config.toml
n_layer = 11
d_model = 192
n_head = 6
n_kv_head = 1
head_dim = 32
d_mlp = 768
vocab_size = 8192
activation = "gelu"
norm = "rmsnorm"
norm_place = "pre"
norm_eps = 1e-05
positions = "rope"
rope_base = 10000.0
rope_fraction = 1.0
qk_norm = false
attn_scale = 0.177
bias = "qkv"
tie_embeddings = true
parallel_block = false
init = "normal"
init_std_qkv = 0.0377
init_std_o = 0.0468
init_std_up = 0.054
init_std_down = 0.054
optimizer = "muon_hyperball"
lr = 0.00492
beta1 = 0.95
weight_decay = 0.0
lr_head = 0.00618
grad_clip = 0.5
warmup_steps = 200
schedule = "wsd"
decay_fraction = 1.0
decay_shape = "linear"
final_lr_fraction = 0.0
batch_tokens = 32768
seq_len = 512
doc_mask = false
train_tokens = 274200000
steps = 8368
dataset = "wikipedia_en"
MLP neurons of a small language model. Each row is named by its layer, matrix (up: input weights) and neuron, and shows model dimensions 32-127. Each number is 50 + 10 x the weight over its row's rms, rounded and kept within 0 to 99.
After each neuron's rows, "fires in" lists the words (lower case) most often at its 100 highest values on Wikipedia text that the model never trained on.

L3.up428:63 34 51 47 39 38 39 49 38 09 51 45 44 46 51 53 51 46 40 40 41 57 49 46 54 76 46 26 51 32 37 40 65 62 56 41 51 28 57 47 57 44 56 42 29 52 55 51 49 39 65 56 60 48 43 45 53 46 38 41 42 55 59 60 48 36 45 47 31 47 58 41 59 64 54 50 62 46 71 46 62 53 50 41 51 43 44 55 33 55 53 55 66 47 36 52
fires in: "on", "as", "of", "from", "upon", "to"

L4.up730:47 46 56 54 37 58 56 35 42 53 37 48 49 55 35 38 54 73 53 70 65 57 40 43 53 46 38 68 49 52 40 50 53 61 28 38 50 42 44 34 66 56 41 44 26 60 64 59 49 45 50 45 62 58 36 53 52 42 56 53 43 43 47 52 40 52 58 50 54 43 51 31 50 40 31 61 38 42 54 53 71 59 66 57 47 57 65 47 40 46 45 39 59 53 73 60
fires in: "a", "d"

L3.up114:59 70 56 50 44 50 68 42 68 55 52 27 57 47 38 60 53 40 37 62 46 50 32 41 41 47 69 55 69 60 37 44 46 40 68 49 36 55 58 44 57 42 49 66 46 57 70 51 56 52 48 56 57 57 62 50 72 48 47 54 39 55 46 58 45 39 58 28 61 55 52 62 26 43 54 72 63 47 55 58 36 61 55 50 60 62 44 56 32 49 69 39 54 46 57 42
fires in: "the", "his", "s"

L3.up684:51 61 36 54 43 33 47 67 57 37 44 50 40 46 49 45 50 48 34 43 38 49 39 65 58 44 43 43 49 52 47 39 30 43 73 32 53 44 39 57 77 39 66 55 37 51 59 31 55 44 49 58 48 41 35 48 49 58 59 40 58 62 45 48 36 37 58 46 57 46 51 65 49 68 56 51 45 42 44 81 45 48 64 42 56 44 50 52 41 53 55 55 40 56 58 57
fires in: "to", "would", "could", "cannot"

L2.up509:46 50 64 39 52 42 50 62 49 57 37 54 60 46 53 56 61 42 62 50 42 48 67 38 57 20 64 34 50 43 38 49 39 31 51 55 54 47 48 66 65 45 41 54 54 50 43 44 34 37 42 49 29 40 63 50 43 61 47 50 29 48 58 40 41 47 34 40 55 39 47 65 53 42 47 58 50 26 67 51 59 54 49 66 35 60 51 47 39 50 57 44 64 52 49 40
fires in: "in", "of"

L2.up564:66 47 54 49 58 30 50 57 52 55 59 50 49 58 63 57 48 41 36 45 40 79 51 41 47 39 64 62 46 41 74 48 53 49 72 44 66 45 55 68 47 43 49 35 45 44 55 35 51 34 41 47 54 49 47 37 30 44 43 55 49 44 50 30 54 40 51 34 61 34 35 83 54 60 45 50 43 48 48 58 54 60 35 79 49 49 51 57 54 61 56 29 31 71 31 54
fires in: "of", "be", "from", "get", "bef"

L8.up255:49 42 59 55 45 44 57 46 45 69 40 65 61 31 51 61 33 64 48 54 56 44 55 52 52 46 66 53 40 41 60 59 47 53 53 45 65 55 35 52 62 51 24 62 42 52 53 57 55 50 51 37 53 50 44 28 38 43 55 44 51 53 65 60 42 50 41 42 52 30 63 43 54 34 59 58 41 48 43 49 52 47 48 62 62 44 49 44 51 35 30 35 74 54 37 55
fires in: "was", "been", "instead"

L8.up232:41 64 63 54 76 50 60 50 41 43 57 45 37 57 45 49 32 28 46 60 56 63 52 28 58 54 64 51 38 48 63 59 56 65 44 46 47 44 47 46 52 58 59 40 40 38 55 66 48 42 52 43 56 73 41 50 64 40 52 47 61 55 40 43 56 42 49 33 71 62 47 54 51 32 57 48 46 44 55 60 50 65 35 70 39 46 55 47 38 60 36 51 55 53 61 48
fires in: "a", "aeneus", "aura"

L8.up58:44 66 40 60 39 53 41 53 30 50 52 45 53 43 36 59 50 66 40 57 48 55 51 63 51 46 42 48 59 47 64 59 44 58 40 45 75 51 58 71 59 41 31 50 47 40 54 33 44 55 47 41 41 33 41 54 39 39 60 52 68 38 57 46 52 43 45 60 53 42 50 65 83 63 42 64 58 39 52 46 52 55 50 57 50 48 49 35 38 43 54 65 51 54 52 44
fires in: "an", "even"

L3.up508:46 54 66 32 45 63 43 51 47 54 53 59 44 43 43 60 41 44 51 65 49 49 59 62 44 46 49 51 48 61 45 31 49 43 55 54 69 54 53 60 45 53 36 64 51 43 78 52 41 38 56 40 65 54 40 52 56 43 47 43 46 22 49 52 65 59 61 59 35 51 74 44 57 51 51 51 66 39 36 66 38 46 41 75 55 63 54 37 59 52 31 59 55 65 57 67
fires in: "she", "he", "it"

L8.up642:61 45 53 64 50 45 55 50 40 47 39 34 45 53 36 56 48 46 52 36 35 40 48 44 36 51 38 41 62 69 57 52 27 43 74 55 40 52 49 33 41 62 62 37 42 48 55 51 36 45 69 56 40 53 53 40 54 59 25 53 50 40 29 34 35 49 39 47 31 39 47 60 47 53 57 45 64 49 52 55 53 39 43 57 42 45 47 50 70 49 56 33 42 40 57 53
fires in: "they", "it", "she", "who", "he"

L3.up279:46 39 33 29 48 45 45 50 47 50 47 38 44 53 38 33 63 34 49 40 76 49 58 49 48 43 56 56 61 55 51 42 45 55 85 50 51 53 53 55 43 38 39 57 31 67 44 52 51 71 57 58 38 53 52 41 54 30 54 33 53 67 55 53 28 40 60 39 41 35 47 53 59 45 61 51 52 43 50 45 45 41 47 65 41 43 57 37 53 59 60 35 68 64 57 35
fires in: "the"

L4.up343:43 39 46 68 53 37 51 47 47 42 59 46 52 54 37 33 61 54 49 47 43 36 52 59 34 67 54 39 50 61 40 56 37 49 63 53 67 62 38 36 56 54 43 51 54 50 45 39 41 46 44 45 63 56 35 37 65 49 49 50 45 59 53 77 62 59 58 47 53 41 32 67 45 60 55 33 54 36 47 70 37 65 32 42 46 54 72 26 46 48 40 48 53 61 75 56
fires in: "to", "they", "of"

L3.up69:60 57 43 54 49 54 66 65 37 55 59 44 43 62 32 48 50 46 59 50 63 39 44 47 53 48 59 28 46 50 63 16 66 50 54 54 63 48 59 43 34 44 61 45 28 57 62 44 47 40 57 44 57 43 56 63 46 51 46 59 64 46 68 47 42 45 72 59 64 56 45 39 49 61 50 62 40 46 62 54 43 53 70 37 67 49 42 51 49 48 54 63 63 67 69 59
fires in: "the", "its"

L2.up611:58 73 20 44 70 53 60 38 54 42 46 45 29 64 50 40 49 37 67 62 58 51 51 51 40 60 47 46 62 53 47 26 52 58 59 44 61 50 38 54 48 53 44 48 52 52 54 52 52 49 51 47 57 45 44 51 54 32 52 64 62 56 51 58 50 40 40 55 46 67 40 47 65 50 59 55 54 43 33 60 43 53 66 53 49 46 59 37 42 25 43 46 41 49 50 54
fires in: "the", "much"

L3.up656:64 15 52 29 62 63 59 47 56 53 71 40 48 55 54 41 64 44 60 43 64 31 46 75 32 68 54 61 44 60 59 33 52 57 44 68 55 57 49 37 46 47 52 61 35 35 54 61 44 47 58 49 39 54 55 52 41 44 57 45 54 40 61 40 63 60 34 52 52 50 45 42 40 36 64 45 43 51 49 53 45 51 46 46 64 46 49 44 67 52 58 59 48 39 44 40
fires in: "that", "which", "it", "who"

L8.up532:50 40 58 69 48 23 55 60 55 47 54 52 40 60 36 46 50 56 52 50 25 63 46 42 43 68 49 49 28 55 46 49 54 61 55 60 62 73 37 53 59 54 60 34 40 58 40 41 57 41 54 60 32 64 59 55 61 41 53 33 51 43 30 43 48 54 32 62 30 49 44 46 39 46 49 34 50 58 62 52 44 40 48 42 46 44 43 46 68 65 68 36 40 48 50 57
fires in: "who", "they", "it", "we", "which", "that"

L8.up613:32 50 45 58 32 71 35 51 25 60 54 64 51 47 46 43 46 41 52 50 57 45 45 46 43 63 40 35 36 51 59 58 37 65 58 52 58 36 60 42 59 45 62 53 47 42 42 42 41 50 56 60 57 60 47 46 48 48 43 42 74 64 66 51 69 40 58 51 51 67 48 60 43 51 54 37 41 57 41 62 45 61 46 44 54 56 49 56 45 51 33 33 44 50 58 48
fires in: "an", "well", "anson"

L2.up717:54 53 52 79 66 64 55 50 54 48 47 51 67 51 39 66 61 51 46 49 67 62 52 54 40 53 46 61 40 34 43 56 25 34 37 49 48 54 50 54 84 44 68 43 49 59 57 41 57 40 34 49 38 41 56 63 47 39 51 53 78 59 45 39 44 41 50 43 40 35 58 48 58 51 45 58 76 45 43 53 58 68 44 43 51 65 37 54 41 45 50 48 52 66 57 53
fires in: "as", "not", "up", "in", "to"

L3.up259:59 51 49 51 43 56 46 51 50 54 40 44 45 50 39 44 64 39 29 47 54 64 40 63 41 72 56 69 55 31 38 50 49 53 59 54 48 69 53 54 59 41 53 32 41 66 52 35 45 39 50 44 56 53 56 63 48 42 56 33 62 36 60 47 52 41 43 55 48 46 55 46 55 65 68 52 44 54 45 63 55 50 58 46 60 57 60 58 57 58 44 51 41 59 60 44
fires in: "not", "to", "may", "also", "t"

L3.up747:45 79 43 58 50 37 41 61 52 56 40 44 46 69 60 60 61 56 44 53 44 53 56 40 45 45 33 63 47 52 44 57 53 66 70 36 33 62 53 52 49 52 56 39 38 27 56 77 52 44 42 55 63 59 43 55 49 50 37 64 42 35 54 45 53 33 54 62 49 48 65 59 40 50 58 40 61 36 57 56 58 53 76 64 51 51 40 39 45 41 50 50 30 60 54 44
fires in: "of", "to", "a"

L2.up277:54 67 46 54 55 55 56 41 42 49 44 34 47 39 63 60 57 61 63 57 52 32 41 45 55 74 47 51 52 39 50 42 54 48 62 62 36 50 56 50 49 45 56 44 47 50 39 62 33 48 58 48 42 43 58 50 60 37 43 49 63 38 46 52 56 45 49 29 53 61 65 42 56 48 60 41 66 35 50 38 33 54 50 44 50 57 45 57 58 48 30 33 51 49 60 36
fires in: "time", "adventure", "1", "2", "a", "amtrak"

L3.up394:42 72 62 38 57 31 38 48 43 44 34 22 40 50 48 53 60 51 55 39 69 59 44 47 65 40 64 54 53 47 42 49 29 62 69 60 32 45 56 46 45 44 63 42 60 39 49 36 45 52 70 77 38 59 43 49 63 39 51 52 49 45 48 46 67 47 53 51 51 41 34 57 62 62 44 46 65 51 59 53 34 37 46 52 45 61 48 47 62 52 58 55 33 46 59 52
fires in: "a"

L4.up458:35 47 58 59 53 48 36 46 63 65 45 53 48 39 61 75 47 61 59 54 57 45 28 43 23 62 64 53 41 43 56 54 49 33 43 49 43 47 45 45 38 44 53 49 40 45 71 49 75 47 47 50 44 45 65 34 52 47 58 46 64 47 56 64 48 50 61 58 43 52 39 53 49 58 64 49 48 38 55 54 54 53 41 39 59 44 56 55 60 46 37 55 40 68 58 53
fires in: "and", "not", "until", "or", "instead"

L4.up765:53 34 67 42 51 59 48 56 44 46 26 48 51 65 59 42 52 55 52 41 54 56 52 25 73 49 34 53 44 42 56 57 41 50 52 70 66 48 25 44 40 40 45 48 44 48 53 60 63 30 57 54 46 37 58 52 54 50 64 34 56 40 61 66 42 66 44 54 51 50 42 65 50 35 55 49 46 38 37 45 44 31 45 57 62 52 52 49 30 43 55 53 57 48 46 30
fires in: "of", "and", "including", "as", "season"

L2.up269:47 65 61 48 52 51 46 51 65 32 39 41 33 51 43 56 31 44 53 61 52 48 41 42 40 42 43 52 42 58 38 69 51 48 30 73 45 48 48 62 49 42 39 43 36 62 34 65 48 65 40 50 41 35 46 51 58 52 38 59 56 56 38 47 42 47 55 32 62 44 51 50 49 43 45 42 40 35 53 57 40 58 42 60 50 52 39 40 62 66 39 34 53 52 45 78
fires in: "in", "of", "out"

L3.up510:47 48 47 66 39 50 60 45 68 56 43 48 57 67 51 33 43 47 44 52 45 35 59 45 57 52 36 54 47 33 47 53 66 46 61 36 53 48 50 46 53 38 58 59 51 45 36 57 54 30 49 48 39 37 56 42 44 56 58 60 56 52 33 52 46 37 42 45 33 63 30 36 46 50 32 63 55 55 48 52 61 36 58 71 49 51 47 45 63 58 58 34 52 59 51 54
fires in: "of", "for", "to", "lord", "from"

L3.up275:70 23 67 40 56 60 65 68 48 54 54 54 46 65 49 56 58 43 57 38 69 53 35 61 56 51 48 42 48 26 33 52 40 37 54 43 42 50 56 57 27 48 64 35 48 51 49 45 60 45 59 39 44 60 55 43 72 42 49 46 33 34 62 42 47 54 61 47 54 57 54 57 47 47 43 58 42 33 60 52 50 45 61 60 39 47 40 41 66 59 53 38 46 52 61 45
fires in: "that", "which", "and", "who", "of"

L3.up209:68 48 50 47 55 53 51 41 62 44 32 59 58 32 39 54 50 40 53 45 58 58 49 44 59 36 50 50 59 46 32 40 41 45 55 77 41 50 46 65 65 40 53 42 54 81 41 34 29 49 42 48 62 40 56 52 64 44 53 61 61 38 44 44 44 54 45 48 47 46 36 53 50 49 53 55 42 54 45 43 47 71 53 63 41 48 39 58 53 60 38 35 77 56 48 56
fires in: "her", "as", "him"

L3.up264:58 30 61 46 40 30 54 44 57 57 49 46 63 44 50 45 52 29 43 44 51 60 29 37 57 51 63 50 49 32 63 50 58 65 52 55 55 51 35 63 86 44 38 69 60 57 38 51 72 51 47 41 51 39 54 56 56 50 62 49 43 71 48 58 43 50 64 49 53 47 43 67 38 47 57 58 51 52 46 68 39 59 53 48 53 58 52 33 57 51 31 62 42 66 47 59
fires in: "be", "been", "re"

L2.up486:60 51 54 44 49 61 52 40 47 58 46 52 54 58 32 56 52 50 53 51 62 51 38 50 59 55 31 56 60 52 43 59 40 51 35 43 70 59 42 35 57 61 62 64 37 41 57 61 59 74 45 52 38 54 57 44 58 59 45 70 58 50 47 46 27 57 61 49 59 35 65 61 70 57 54 37 48 25 61 54 39 43 64 43 52 46 25 50 51 41 59 64 38 44 45 44
fires in: "in", "until", "even", "greater"

L4.up309:56 34 33 45 35 58 50 66 65 43 47 37 56 44 46 48 54 26 39 42 54 47 58 58 57 51 32 44 49 30 52 39 63 32 56 53 33 63 39 56 48 65 49 42 43 60 39 58 43 33 47 60 44 43 46 46 46 37 42 60 53 29 43 54 39 56 54 47 43 69 52 35 60 57 52 42 58 54 39 59 58 52 22 62 42 42 50 47 50 52 58 43 43 47 45 50
fires in: "which", "who", "of", "that", "in", "what"

L2.up62:43 62 42 55 47 37 53 40 56 57 48 39 56 37 50 55 47 35 58 42 53 46 69 58 46 50 59 40 55 43 42 54 48 49 39 70 37 51 49 68 64 67 46 45 35 49 39 58 41 64 51 30 55 56 51 65 50 45 61 45 46 61 51 69 47 42 58 52 73 44 50 49 57 50 26 45 36 50 52 57 41 69 59 55 56 56 53 60 57 48 76 68 66 56 55 47
fires in: "in"

L4.up73:42 50 71 45 42 52 58 45 55 63 48 43 47 63 53 67 63 70 42 51 39 50 44 53 40 66 56 41 49 50 43 55 43 43 62 39 36 62 66 48 47 43 63 39 50 40 55 70 40 62 42 36 38 43 63 52 43 57 57 37 50 59 42 55 52 53 45 56 54 56 52 57 41 72 54 64 55 31 48 34 39 45 36 48 34 28 45 60 41 47 41 44 46 47 63 55
fires in: "and", "or", "to"

L8.up544:57 47 44 50 39 62 59 55 37 49 40 43 41 52 64 40 55 45 43 35 43 48 56 44 43 56 45 42 53 47 49 64 30 47 59 40 51 60 55 38 73 62 58 41 45 47 56 68 24 31 39 44 42 68 45 50 52 36 61 52 29 60 24 64 48 51 51 72 60 49 47 46 43 42 44 42 61 67 48 52 39 72 46 53 36 47 46 47 63 56 49 54 47 61 67 36
fires in: "by", "formats", "to", "label", "streaming", "railroad"

L4.up157:59 43 48 42 36 48 46 52 23 44 41 41 48 56 41 41 63 47 54 44 43 44 28 45 45 52 57 55 54 41 62 55 50 40 70 43 48 68 48 60 62 51 46 44 52 57 40 53 46 49 53 32 58 53 44 36 62 44 52 37 60 45 69 47 60 49 32 61 37 71 47 54 41 51 50 38 53 58 48 57 42 33 47 37 57 60 51 63 55 57 54 40 40 55 49 63
fires in: "to", "not"

L8.up415:51 44 80 34 51 73 46 54 46 54 61 44 60 60 44 46 60 53 42 70 49 53 61 68 44 40 48 48 59 42 50 65 53 58 36 38 51 42 62 62 44 61 52 53 65 45 59 66 43 40 34 56 39 60 54 46 34 37 45 63 59 40 53 47 67 42 50 61 44 66 61 62 58 54 45 51 65 64 40 52 54 61 47 58 55 38 53 40 28 68 29 61 40 72 53 33
fires in: "an", "1898"

L3.up551:53 36 71 59 41 52 57 47 60 41 35 39 57 55 39 47 62 53 61 49 61 61 47 48 32 24 46 49 36 58 36 70 51 59 58 41 43 46 57 48 41 49 58 51 52 47 30 38 37 35 52 48 53 64 27 43 55 67 52 55 43 72 51 45 37 49 41 51 64 49 44 39 45 60 55 43 68 41 47 62 32 65 55 47 40 39 60 43 47 70 63 47 58 39 51 58
fires in: "as", "a", "an", "current"

L3.up299:21 64 46 54 49 29 66 47 56 45 56 54 29 83 40 46 47 63 49 51 53 48 52 52 57 52 45 51 31 67 49 44 40 57 24 56 56 38 47 30 39 51 42 44 43 24 37 50 56 42 48 49 34 41 49 32 65 53 41 35 60 58 38 56 46 45 34 53 55 49 46 40 52 42 37 50 66 43 36 69 35 46 45 65 51 38 50 54 47 60 69 36 48 48 37 43
fires in: "of", "most", "złotoryja", "all", "more"

L2.up279:61 46 46 56 50 57 46 75 25 32 69 46 66 56 54 48 40 54 27 47 73 61 62 53 50 51 36 42 35 37 53 56 54 48 48 47 48 58 60 55 35 48 21 30 40 40 31 33 42 55 50 47 46 49 49 35 47 45 46 58 48 38 43 41 49 43 47 46 62 48 43 35 45 41 46 37 59 50 66 60 52 49 58 44 61 54 53 48 58 42 33 30 67 60 54 39
fires in: "of", "to", "about", "for", "who"

L3.up213:61 44 40 55 47 42 51 54 40 69 48 51 45 61 43 50 42 47 57 58 54 53 47 50 57 65 62 48 58 49 43 50 77 28 52 49 49 51 46 54 62 42 56 37 49 46 55 21 37 49 43 50 55 53 61 61 42 48 70 60 47 50 42 41 46 39 52 59 66 62 48 53 34 39 56 34 49 45 46 53 51 39 53 46 61 45 48 48 47 58 41 51 50 61 62 75
fires in: "to", "not", "t"

L3.up196:41 52 48 39 47 60 44 71 40 47 40 52 56 36 53 46 49 49 53 50 68 51 53 42 69 48 36 58 51 58 44 58 38 44 61 37 46 58 44 67 45 39 58 55 31 34 43 31 59 62 39 42 61 54 68 51 43 38 34 53 59 41 61 37 51 38 45 56 34 51 49 53 45 63 62 50 46 54 45 54 58 64 52 42 42 43 65 52 25 58 69 31 59 63 35 51
fires in: "to", "has", "as", "have", "for", "had"

L8.up68:64 58 44 64 55 63 45 42 36 53 62 42 63 43 36 38 51 57 19 50 58 38 52 55 55 45 52 57 41 48 37 63 54 53 51 30 43 25 58 41 48 38 38 58 50 50 45 71 41 64 42 57 58 66 56 52 36 43 37 50 47 47 37 47 50 59 54 35 34 69 42 49 42 34 61 39 54 46 43 62 58 47 32 56 55 42 46 40 50 49 39 35 55 68 49 50
fires in: "an"

L2.up140:75 49 61 65 58 74 69 38 53 51 54 49 59 48 56 64 48 41 67 36 39 39 57 30 55 69 43 58 37 47 32 51 65 45 52 61 40 40 46 33 46 71 35 34 38 34 61 44 27 40 54 64 56 54 65 39 44 49 39 74 52 37 60 55 52 43 46 50 45 45 57 57 32 52 52 45 52 61 48 68 50 60 50 42 38 37 56 66 54 55 53 43 42 38 54 43
fires in: "which", "to", "that", "summit"

L3.up182:64 50 49 47 52 59 54 19 40 60 52 52 46 50 48 37 47 47 58 61 39 60 60 52 50 62 68 46 60 68 56 47 40 45 37 55 52 45 53 45 52 66 43 35 40 52 52 39 30 41 53 45 54 55 59 31 35 48 48 50 43 69 58 53 47 43 60 44 45 44 44 41 46 40 62 36 62 39 66 59 54 55 58 46 67 48 61 46 48 47 61 37 58 53 71 46
fires in: "of", "to", "about", "had", "that"

L2.up88:26 34 60 48 27 57 34 40 52 45 53 51 58 59 51 34 26 55 47 43 45 46 67 51 50 67 42 31 60 42 41 63 41 33 48 47 46 39 44 39 57 49 53 43 43 50 58 45 46 51 40 44 44 56 58 36 56 53 52 43 68 50 41 45 40 39 44 43 55 52 56 41 53 44 33 42 55 50 57 60 55 50 31 40 56 50 55 54 39 53 49 67 44 72 51 72
fires in: "in", "of", "on", "win"

L2.up581:59 39 55 60 49 54 66 52 66 58 56 40 35 51 57 56 60 43 58 41 47 58 58 55 47 72 55 50 65 48 64 69 51 63 50 66 62 35 50 48 39 57 45 57 47 45 43 56 50 30 24 45 43 66 39 48 42 44 49 64 40 56 62 59 41 43 49 66 52 62 53 34 46 52 47 50 51 44 39 43 35 62 38 50 40 28 40 45 50 51 51 50 40 54 43 67
fires in: "which", "that", "twentieth"

L3.up223:42 41 64 41 27 45 57 56 60 61 45 55 62 60 62 71 35 48 54 54 44 43 41 60 45 39 57 63 56 64 24 40 51 45 75 54 61 38 53 66 42 52 56 71 47 64 32 63 37 49 35 42 50 41 49 52 39 74 64 37 71 44 62 34 59 42 59 35 46 52 51 68 35 56 61 52 57 36 51 53 43 68 35 38 51 34 61 44 50 45 46 46 70 50 53 58
fires in: "as", "and", "s", "of"

L3.up710:57 31 32 35 41 40 33 71 46 65 51 53 45 44 51 31 32 50 30 36 55 67 33 43 48 46 55 42 38 37 28 61 56 51 60 43 50 47 54 47 56 42 58 46 50 50 58 34 55 44 61 38 34 39 39 47 52 39 32 44 58 27 57 33 57 37 51 25 51 47 41 51 41 58 46 60 52 41 48 57 62 66 51 47 62 28 70 36 46 56 33 41 52 50 57 46
fires in: "of", "for", "on", "in", "by"

L4.up755:38 45 73 48 41 50 64 35 45 55 68 50 64 57 41 65 64 55 42 46 58 36 51 58 57 47 56 52 59 66 47 57 63 71 45 47 54 53 27 47 50 41 69 54 63 41 61 63 49 36 49 62 46 54 38 58 43 56 51 56 52 61 51 59 51 33 68 25 44 39 57 40 48 55 56 44 50 46 49 51 29 38 50 42 64 57 57 51 41 45 52 65 40 47 58 46
fires in: "s", "these", "its", "his", "one"

L8.up42:55 52 59 52 45 29 45 46 41 32 53 42 49 44 35 42 58 48 40 58 37 34 49 60 51 64 48 57 40 52 54 47 44 75 67 52 47 46 51 53 58 30 47 51 51 47 39 43 31 46 54 62 38 56 68 25 53 65 44 49 52 42 33 36 48 40 48 58 45 62 55 60 24 74 73 61 61 35 55 52 51 65 34 50 44 51 31 34 57 59 46 42 68 55 48 62
fires in: "to", "will"

L4.up251:65 60 48 57 41 27 53 56 67 55 51 47 73 53 52 67 52 41 41 48 53 61 65 51 57 29 36 58 54 62 40 53 59 66 52 48 56 45 39 38 57 78 64 39 40 42 44 63 59 44 43 39 32 43 59 25 44 52 35 34 50 39 36 33 48 56 35 48 58 38 46 52 58 47 49 49 47 62 55 51 42 62 36 44 67 53 61 44 59 49 49 48 68 50 55 41
fires in: "first", "early", "based", "later", "was", "in"

L3.up680:60 51 33 50 42 41 51 56 37 37 42 37 52 68 48 43 34 37 58 48 31 47 36 48 53 58 60 39 52 48 41 45 50 33 57 60 59 71 53 64 72 68 55 40 36 44 51 33 51 55 50 56 50 42 28 46 41 53 54 39 74 41 46 58 61 36 44 52 50 45 56 68 57 52 44 55 51 62 50 51 41 64 57 33 48 52 37 37 54 41 37 45 52 59 43 48
fires in: "to", "nearly", "almost"

L4.up629:64 65 46 39 40 50 42 58 74 53 45 58 38 59 62 36 58 51 39 48 45 37 48 58 39 59 58 58 49 40 50 62 37 38 59 48 55 46 41 56 38 46 62 53 48 55 74 63 43 39 55 41 26 43 50 34 52 45 42 50 72 50 39 38 55 30 55 41 41 55 47 62 41 49 58 49 47 46 55 58 45 55 54 45 49 43 56 42 56 49 61 49 56 51 46 43
fires in: "and", "however", "to", "like", "of", "by"

L3.up536:44 43 35 43 59 52 51 58 36 51 65 56 46 64 66 47 43 46 48 37 48 62 39 68 74 55 41 80 49 44 48 45 55 74 59 54 41 73 40 63 53 33 40 47 56 50 72 32 41 40 59 60 38 46 46 48 37 40 41 49 55 53 59 48 56 29 59 36 46 57 46 33 61 55 64 46 35 51 55 61 56 47 61 51 48 48 43 50 41 55 57 48 51 54 45 43
fires in: "of", "to", "for", "about", "million", "few"

L3.up430:56 49 52 44 55 48 41 49 50 46 63 46 56 63 28 56 62 60 52 56 43 65 60 36 42 51 52 47 53 57 43 50 44 39 49 47 55 56 51 62 63 44 51 41 62 72 57 43 36 59 36 53 57 71 38 50 65 46 62 48 52 48 38 54 49 54 53 38 38 54 34 53 43 58 51 66 49 50 45 56 34 44 43 46 57 47 46 45 68 58 66 54 63 69 64 39
fires in: "the", "a", "of", "as"

L2.up622:36 43 65 48 44 48 67 51 39 44 66 31 39 66 41 59 65 43 49 37 50 48 50 41 54 47 43 56 64 38 31 41 48 42 36 71 52 66 42 53 42 54 56 60 42 40 51 45 50 36 43 45 42 53 68 47 39 65 36 64 64 42 42 51 53 49 57 38 50 49 45 49 40 50 68 59 55 52 53 45 46 54 59 63 59 51 52 51 49 48 46 46 44 42 54 51
fires in: "that", "which", "they", "it", "there", "these"

L4.up66:54 48 45 48 48 37 38 49 41 38 46 47 46 49 52 60 51 45 39 60 44 67 41 45 58 46 55 71 55 52 50 45 47 45 56 52 47 56 58 55 49 40 53 45 40 42 27 56 51 26 55 60 43 78 47 32 55 66 50 77 56 45 57 67 33 53 57 64 54 52 65 52 50 37 49 44 56 43 49 54 44 59 55 50 42 44 60 50 34 60 24 30 50 46 31 38
fires in: "not", "to", "also", "possibly"

L3.up253:43 65 58 46 41 44 65 53 61 45 50 46 25 63 63 58 59 65 61 55 50 47 35 45 51 48 62 50 35 42 28 36 41 54 64 57 40 38 55 58 56 67 47 32 56 61 43 63 59 53 50 45 54 46 54 48 41 55 54 34 61 49 50 62 53 43 58 68 69 52 60 53 42 63 37 43 51 52 26 57 50 58 47 60 58 34 53 56 60 39 43 40 45 52 54 45
fires in: "with", "by", "and", "to", "alongside"